MLP neurons of a small language model. Each row is named by its layer, matrix (up: input weights) and neuron, and shows model dimensions 32-159. Each number is 128 + 32 x the weight over its row's rms, rounded and kept within 0 to 255.
After each neuron's rows, "fires on" lists the tokens most often at its 100 highest values on Wikipedia text that the model never trained on; "fires in" lists the words (lower case) most often at its 100 highest values on Wikipedia text that the model never trained on.

L5.up333 [130 130 166 137 194 114 125 130 161 143 131  90 138 136 113 139 141  92 143  81 102 144 174 149 126  80  96 133 156 130 178 152 104 145 117 113 150 148 152 107  79 133 163 149 123  84 193 132  90 102 103 118 153 187  74  84 144 147 163 131 197 151  57  81  95 170 119 138 152 129 144 152 125 157 145 116  94 116 155 128 126  86 155 117 148 147 152  93  80 148  90 164 118  62 148 149  97  95 214 135 143 135 130 155 126 142 188  99 189 146  72 157 130  52 141 128 127 119 145  75 100 112 154  42  97 119 168  99]
fires on: "for ", "o ", "ft ", "to ", "with ", "ver"
fires in: "for", "to", "ft", "with", "from"

L2.up413 [130 122 100 143  40 140 113 116 139 128 161 113 132  93 130 122 131 144 121 159 208 149 164 156  92 116  76 116 158  95 121 151 130 149 153  86 162  94  94 136 142 135  92 171 206 102  75 145 133  99 180 169 117 121  82  77 139 140 164 143 114  84 140  77 126 159 173 146 111 111  65 144 114 142 118 137 165 138 130 193 191  94 164 123 124 148 130 125 107 109 140 149 137 102 146 112  72  87 146 123 115  98 123 158 148 113 153  90 123 131  98 194  98 127 133 193  96  85 141 128  84 147 144 147  75 143 105 162]
fires on: "for ", "in ", "at ", "by ", "to "
fires in: "for", "in", "at", "by", "to"

L2.up537 [168 148 122 110 105 142 107 133 145 143 104 142  80 149 132 140  91 148 119 158 143 149 108 120 110 150 153 130 127 121 101 113  73 155 135 141 136 183 111 141 146 115  99 157 125 104 111  89 118 129 128 112 153 165 147 156 117 124 159  67 158 128 106 142 175 102 170 142 105 136 118 115 104 157 105  77 125 161 171 197 154 160 167 108 160 114 114 106 163 142 111 142 105 119 123 218  87  83 111 136 121 147 107 110 107 137 122 133  54  88 135 114 124 158  67  56 141 103 110 185 122 133 115 148 113 132 170 119]
fires on: "for ", "over ", "against ", "scor", "in "
fires in: "for", "over", "against", "in", "won", "scored"

L6.up486 [102 182  70 166  80 113 135 132 167 161 163 108 186 122 130 114 129 121  99 126 148 133 116 126 125 199  96 118 174 148 150 141 127 116 120  89 109  93  85 126 108  70 158 208  78 172  84 138  95  92 156  74 135 187 151  69  43 176 189 165 174  95  86 154 180  98  40  86  87 125 173 107 100 116 155 112 144 147 144 133 147 135 145 147 129 101  69  76  92  89 126 179 165 115 123  78 107 170 149 148 123 214 118  68  93 112 144 159 180 148 139 134 135  88 136 106  67  87 158 150 129 100 110 115 122 172 155 183]
fires on: "to ", "will ", "can ", "would ", "may ", "t "
fires in: "to", "will", "can", "would", "may", "t"

L10.up803 [120 143  82 185 126 162 101 113 105 135 101 134 155  98 113  94  98 158 103 132 155  98 199 108 137 114 119  85  63 117 107 170 122 114 124 182 138 132 127 206 120 134 171 115 114 111  74 183 145 163  47 164 125 179  68 146 123  90 109 151 150 146 159  92 136 150 134  79 105 155 129 142  50 160  67 114 123 128 159 139 137 156 181 151 133 134 128 142  69  34 109 103 100 168 136 159 102 137 163 178 181  90 138  96 116 120  90 159 115 119 143 136 107 119 163 125  88 128 127 179 189  75  71 143  56 130 191 161]
fires on: "to ", "of ", "under "
fires in: "to", "of", "under"

L4.up891 [139 135 125 155 104  91 124  99 165 147 111 107 180 127 140 110 134  89  95 107 153 142 144 110 129 105 148 106 124 138  67 113 108 148  93  94 100  41 122 118 120  85 132 112 124 165 160 164 118  80 147 150 136 200 100 164 136 138 126 179 185  92 126 129 188 148 135 148 185 167 141 113 100 140 115 164 107  70 178 135  94 144 130 131 132  88  87 128 103  54 117  87 120 138 116  80  78 112 142 204 133 159 125 130  97  89 130 120 118 125  65 123 121 132  75 111 164 109 162 151  70 115 127 178 174 113 190 127]
fires on: "of ", "a ", "any ", "to ", "the ", "from "
fires in: "of", "a", "any", "to", "the", "from"

L8.up182 [110 137 100 148 139  80 128 146 120 147 130 123 182  53 198 150  79 118 134 129 128 110 183 127 164  68 142  71 128 143 161 133 102 113  77 149 100 161 109  95 116  75  92 172 181  86 120 175 120 142 101 111 126 145 107 186 143 105 137 158 113  74 149 106 155 144  81 134 156 159 122 157 132 139 139 149 175 132 146 127  75 127 120 188  76 157  53 103 107 111  78 193 180 163 108  95 126 111 153 114 118 130  99 145 124 158 139 125 166 172 101 165 130 149 146 174  76 177 120 133  72 141 124 107  82 146 196 167]
fires on: "to ", "k", "th"
fires in: "to"

L8.up767 [139 145  99 128 103  88 123 146 113 122 112 130 139 110 132  95 107  50 128 126 136  69 163 181 137 131 174  99 166  71 180 187 163 145 142 127 142 128 131 162  76 106 152 140 132  70 115 139 113 145  79  40 172  77  87  93 132 137 119 143 174 109  63 114 156 133 146 108  92 153  90 207 162 150  96 136 156 183 173  85 141  55 162 174 168 115 126 113 146 147 123 128 144 132 111  84 174 130 155 110 183  90  97 145 104 139 128 125 138 106 120 184 132  99 136  74  89 129  96 150  87  88 100 125 136 163 205 118]
fires on: "to ", "may ", "not ", "o "
fires in: "to", "may", "not"

L5.up313 [130 167 137  98  92 123  48 131 134 100 154 162 149 159 119  96 143  94 130 163 114 165  69 109 144  91  65  93  78 151 123 122 143 171 129 115 184 144 171 161 124 127 132 198 140 114 141 148  90 141 114 144 198 125  63 158 149 130 163  98 181  76 138  94 104 197 141 175 137 120 134 123 155 150 115 116 158 110 139 130  81 179 139 182 135 181 145 126 100 101  98 179 144 108  93 159 112 147 127 108 116  88 126 161  71 134 116 151 140 104  87 141 177  60 110 108 164 109  96 170  65 134 149 161  82 159 131 130]
fires on: "to ", "against ", "side ", "from ", "off ", "for "
fires in: "to", "against", "from", "for", "outside", "off"